MLP neurons of a small language model. Each row is named by its layer, matrix (down: output weights) and neuron, and shows model dimensions 208-271. Each number is 50 + 12 x the weight over its row's rms, rounded and kept within 0 to 99. A neuron's up and down rows have the sign that makes its largest values positive.
A block is one neuron, or neurons of one layer that tend to fire together. After each block is what it responds to, as a language model described it from the Wikipedia text at the highest values.

L7.down6:46 55 34 35 49 41 48 52 61 44 49 58 38 49 49 70 64 57 58 55 43 66 54 43 66 42 53 36 46 55 40 49 63 49 43 56 41 38 46 50 41 72 40 25 59 31 47 47 68 49 35 47 60 54 49 56 69 73 54 38 41 36 34 51
L7.down104:58 46 48 31 44 31 43 62 36 60 53 59 44 57 51 50 55 57 33 49 28 45 62 35 20 49 77 65 42 54 46 61 46 69 34 68 54 76 36 47 46 47 61 57 40 73 50 48 52 44 47 45 55 51 53 63 63 40 40 50 18 46 59 45
L7.down157:90 37 39 39 41 58 42 56 44 59 54 35 46 43 44 65 41 54 61 54 43 32 41 37 70 29 24 56 43 55 41 30 49 32 53 51 50 59 46 54 53 56 46 45 59 56 34 36 39 40 48 62 71 31 45 63 56 49 55 39 69 73 48 50
L7.down206:56 48 74 56 62 73 52 16 56 52 41 58 63 45 49 53 38 43 56 49 53 45 53 72 46 38 41 51 61 43 65 51 58 63 45 74 48 39 50 33 41 58 52 40 61 26 54 49 50 54 48 36 31 66 65 51 58 48 54 52 59 39 49 64
L7.down338:47 38 51 66 50 53 40 51 48 38 52 58 51 38 73 54 34 40 75 54 47 86 61 50 54 69 44 31 52 50 44 65 59 57 61 50 38 25 44 41 37 55 61 60 73 61 64 50 25 40 51 64 48 81 56 71 45 14 41 38 62 55 65 42
L7.down398:46 50 53 34 65 47 59 59 51 47 67 55 30 39 25 42 60 57 52 66 20 66 52 56 34 60 60 52 38 46 59 39 61 53 45 52 22 43 46 63 59 36 56 50 32 49 43 49 42 40 58 54 37 62 48 57 76 48 42 44 61 39 48 60
L7.down455:31 61 69 50 52 65 35 42 65 20 54 46 44 68 49 49 68 56 46 45 48 54 38 64 55 63 54 58 42 79 36 52 70 61 52 64 51 54 37 44 52 45 69 32 60 63 52 48 62 46 53 39 18 48 46 32 54 55 53 53 64 29 59 25
L7.down518:77 54 43 36 50 55 46 61 60 68 59 52 45 43 58 34 46 21 63 31 49 72 33 58 23 37 44 50 59 44 33 46 64 44 51 62 40 43 54 59 52 49 53 38 44 59 25 43 30 18 36 44 76 56 50 50 33 37 51 53 36 48 37 37
Responds to: Units after numbers. Mostly measurement-unit tokens right after a number, such as km, metres, minutes, cm; more weakly, table-cell pipes in election tables and word-final pieces like plural s or m-starts.

L7.down10:33 38 25 57 50 48 47 53 43 46 61 48 63 36 46 46 33 67 32 40 63 51 49 62 45 50 53 40 40 55 51 56 43 62 48 74 64 42 38 27 35 79 50 67 55 54 50 31 41 38 51 33 49 48 33 55 63 44 49 60 53 63 47 64
L7.down21:65 53 25 36 39 52 43 30 68 60 62 53 31 61 47 58 63 39 67 41 65 64 54 54 51 45 47 37 50 31 47 59 53 39 50 67 71 72 64 41 45 83 54 67 29 62 40 42 57 69 27 53 66 44 38 78 41 48 64 72 59 34 41 58
L7.down153:71 44 33 38 33 49 62 38 47 65 60 52 75 51 64 39 51 49 31 67 59 54 67 52 64 55 56 63 60 57 46 44 55 63 55 36 39 40 43 39 53 44 58 42 61 69 61 59 54 46 50 65 52 73 37 68 55 54 38 59 41 64 38 47
L7.down283:33 43 41 48 49 37 67 71 42 69 36 59 52 49 76 60 56 42 43 59 43 43 62 41 51 46 40 44 64 36 33 53 40 54 71 48 30 54 53 62 45 46 45 29 62 41 63 56 35 41 72 48 49 38 53 54 49 52 51 47 63 68 34 34
L7.down295:52 53 33 33 42 43 42 50 40 43 53 34 48 60 49 53 66 62 33 38 50 52 37 52 66 56 51 40 56 65 40 49 53 58 20 26 59 49 42 52 36 39 52 71 29 42 62 37 47 67 64 39 44 78 57 51 52 52 41 57 63 55 41 53
L7.down388:63 59 71 65 50 57 38 52 55 63 41 46 65 48 37 59 40 64 41 29 48 74 41 48 45 62 39 23 56 34 68 43 68 48 60 41 55 55 31 57 61 34 52 60 56 52 38 35 50 45 70 42 40 63 67 59 48 40 52 67 49 40 54 61
L7.down404:23 64 56 47 59 48 47 38 57 48 50 59 45 33 32 55 44 44 47 55 53 46 37 56 60 66 47 37 36 36 55 42 58 50 47 54 46 58 53 60 48 41 72 58 64 27 45 46 57 35 63 61 54 55 47 39 70 42 49 62 49 55 54 65
L7.down488:62 51 55 71 55 41 50 46 62 68 73 67 50 55 54 50 58 30 69 63 58 46 24 55 52 28 53 38 60 54 69 40 50 33 47 56 62 42 56 34 70 48 60 46 68 53 77 48 45 58 67 37 48 49 57 53 50 31 85 40 67 37 80 41
Responds to: Verb completions in biographies. Endings or pieces that finish an action verb in biographical prose, mostly "served as" and -ing/-ed suffixes, e.g. turn-ing, hand-ed, per-formed.

L8.down254:57 47 34 43 50 47 45 47 52 55 40 37 71 89 70 45 56 54 29 42 51 68 43 67 48 65 49 67 70 56 59 72 46 49 58 49 61 42 18 28 39 49 21 51 75 50 48 49 53 41 51 38 42 42 40 57 61 66 41 56 55 42 58 36
Responds to: Units after numbers. Unit or time-marker tokens right after a number, such as in (inches), m, km, a.m./p.m., metres; weaker on mid-word fragments like lan-gu-age, sur-re-nder.

L8.down578:41 49 35 66 61 65 32 30 55 55 59 40 67 52 55 50 32 55 64 43 46 40 48 44 64 51 50 35 51 20 52 54 45 57 33 63 48 56 66 40 36 52 55 62 55 51 64 57 63 49 41 51 51 51 35 38 57 36 49 61 28 78 47 51
Responds to: Role-assigning copula/as. Words that introduce a role or title a subject holds, such as "as" after serves or selected, and became, was, named.